config = dict(
    num_hidden_layers=9,
    hidden_size=768,
    num_attention_heads=12,
    num_key_value_heads=6,
    head_dim=64,
    intermediate_size=2048,
    vocab_size=11511,
    hidden_act='geglu',
    norm='rmsnorm',
    norm_place='pre',
    norm_eps=1e-05,
    positions='rope',
    rope_theta=10000.0,
    rope_fraction=1.0,
    qk_norm=False,
    attn_scale=0.125,
    bias='none',
    tie_word_embeddings=False,
    parallel_block=False,
    init='orth',
    init_std_qkv=0.0146,
    init_std_o=0.00344,
    init_std_up=0.0146,
    init_std_down=0.00211,
    optimizer='adamw',
    learning_rate=0.000556,
    beta1=0.9,
    beta2=0.99,
    weight_decay=0.24,
    lr_head=0.00394,
    max_grad_norm=2.0,
    warmup_steps=583,
    schedule='cos',
    final_lr_fraction=0.03,
    batch_tokens=131072,
    max_seq_len=2048,
    doc_mask=False,
    train_tokens=1028000000,
    max_steps=7844,
    dataset='wikipedia_en',
)
MLP neurons of a small language model. Each row is named by its layer, matrix (down: output weights) and neuron, and shows model dimensions 240-335. Each number is 128 + 24 x the weight over its row's rms, rounded and kept within 0 to 255. Numbers have three digits each. A neuron's up and down rows have the sign that makes its largest values positive.
After each neuron's rows, "raises" lists the tokens whose logits its output raises most directly, leaving later layers aside.

L6.down203:158140097102134169131134116129184107122105119108131108114142119122154145119106119113155156111130133167109128134149153163114079100145108116106131125136173140119130093118132142129113089131140176126121098079128102160158140141159106162134122137120122165119164145093103110119110152109116126107
raises: "ers to", "er of", "ers in", "er and", "ers."

L6.down1690:147137131161137143135131141093138145146107111115126101172115145108154118147112157149145092125126130109107149136153113111102141127117131131104140145118150104170129092136091122174171125123134141114160111125141158125097113125140102153144142059149143105128124137093095120098140149137144146162
raises: "ing to", "ing to the", "ing at", "ing in the", "ing from"

L6.down408:134099154121109105117149114152123120126137143160124096128098115104136117128149144133105069148114111126129168140135105173111110122123149076149114116133190137160101129143133117134117147155110148106117145139138100118154105160140114160115153146111122111132128106141128092109132137142110128120
raises: "a", "a T", "inity", "a and", "ph"

L3.down723:108070125118106110113100130162121185130142109117059143139122172145099179137098126082088142111144141174137099118138113099147127156126109174114109157148106172153155123139170133157126157090139138111106133112125107158156088106133128102104111151134090135103103164152128109116113112132125141116
raises: "ery", "ests", "oted", "ota", "iet"

L6.down8:111153141120106116136098127096128120107114097159105130140109108154158132109087052138087142115132106110152135134102102125168130123132108149121163157146117124102134130125165135052112129162133112114127090098147163111122149122096133105175130123168141076119126138131111101162096149141100120140
raises: "en | ", "en.", "en |", "en,", "ors."

L3.down891:129168139118099147098132158106113119113106109152172114125148104100107095126140086130146167119149126115113133152120103120149124126133087142127185092124132092159087100118159139170103144127107172142088122113150141157113154176130141169140146124145159110134150199140114146105093129126127106104
raises: "line", "ly ", "-sc", "ly.", "sc"

L3.down635:141122118136134110130149139122109137131140129137143132143126136109112131120122141157131116119133120124093117142130128107140145124108123110118105143096141119094128123132124120129130146123133142112143076114113133137112118144118143091100153135117126148103142216124126140153132120116114116131
raises: "=", "Studio", "-", "- Born:", "- The"

L3.down1869:166113196138131151122080106128167118140187151126133163130106133115101116139079135120067104121130128097156073118120144150120111128130134126125158106124147116136118165101143172134100133135163168112121097146101156142111147121151151098136132117146146119102149143154164089086127135108099125138
raises: "ld", "nd", "verage", "pp", "d"

L3.down1652:161149178108151099163100078104132127184152117139137168130088178126118123106099116119111109141128117148156112112172143167126089112132150135123114107139151089150114150122120115161126147143164139088129133140136135094119132148128128158086118137116129113113091129135117087150134106122170122107
raises: "fess", "ced", "ject", "claim", "fic"

L3.down256:116083136104100138131126144130130106158077117126101155148124134132134122104137164159137154068119148092114124097115120089131142116174096104120115098113130126113139127126125125153117139137132143114122154106078137116164147104135106125119144125117119152116156102087101200142116143141110158161
raises: "anding", "age ", "ained", "rait", "raw"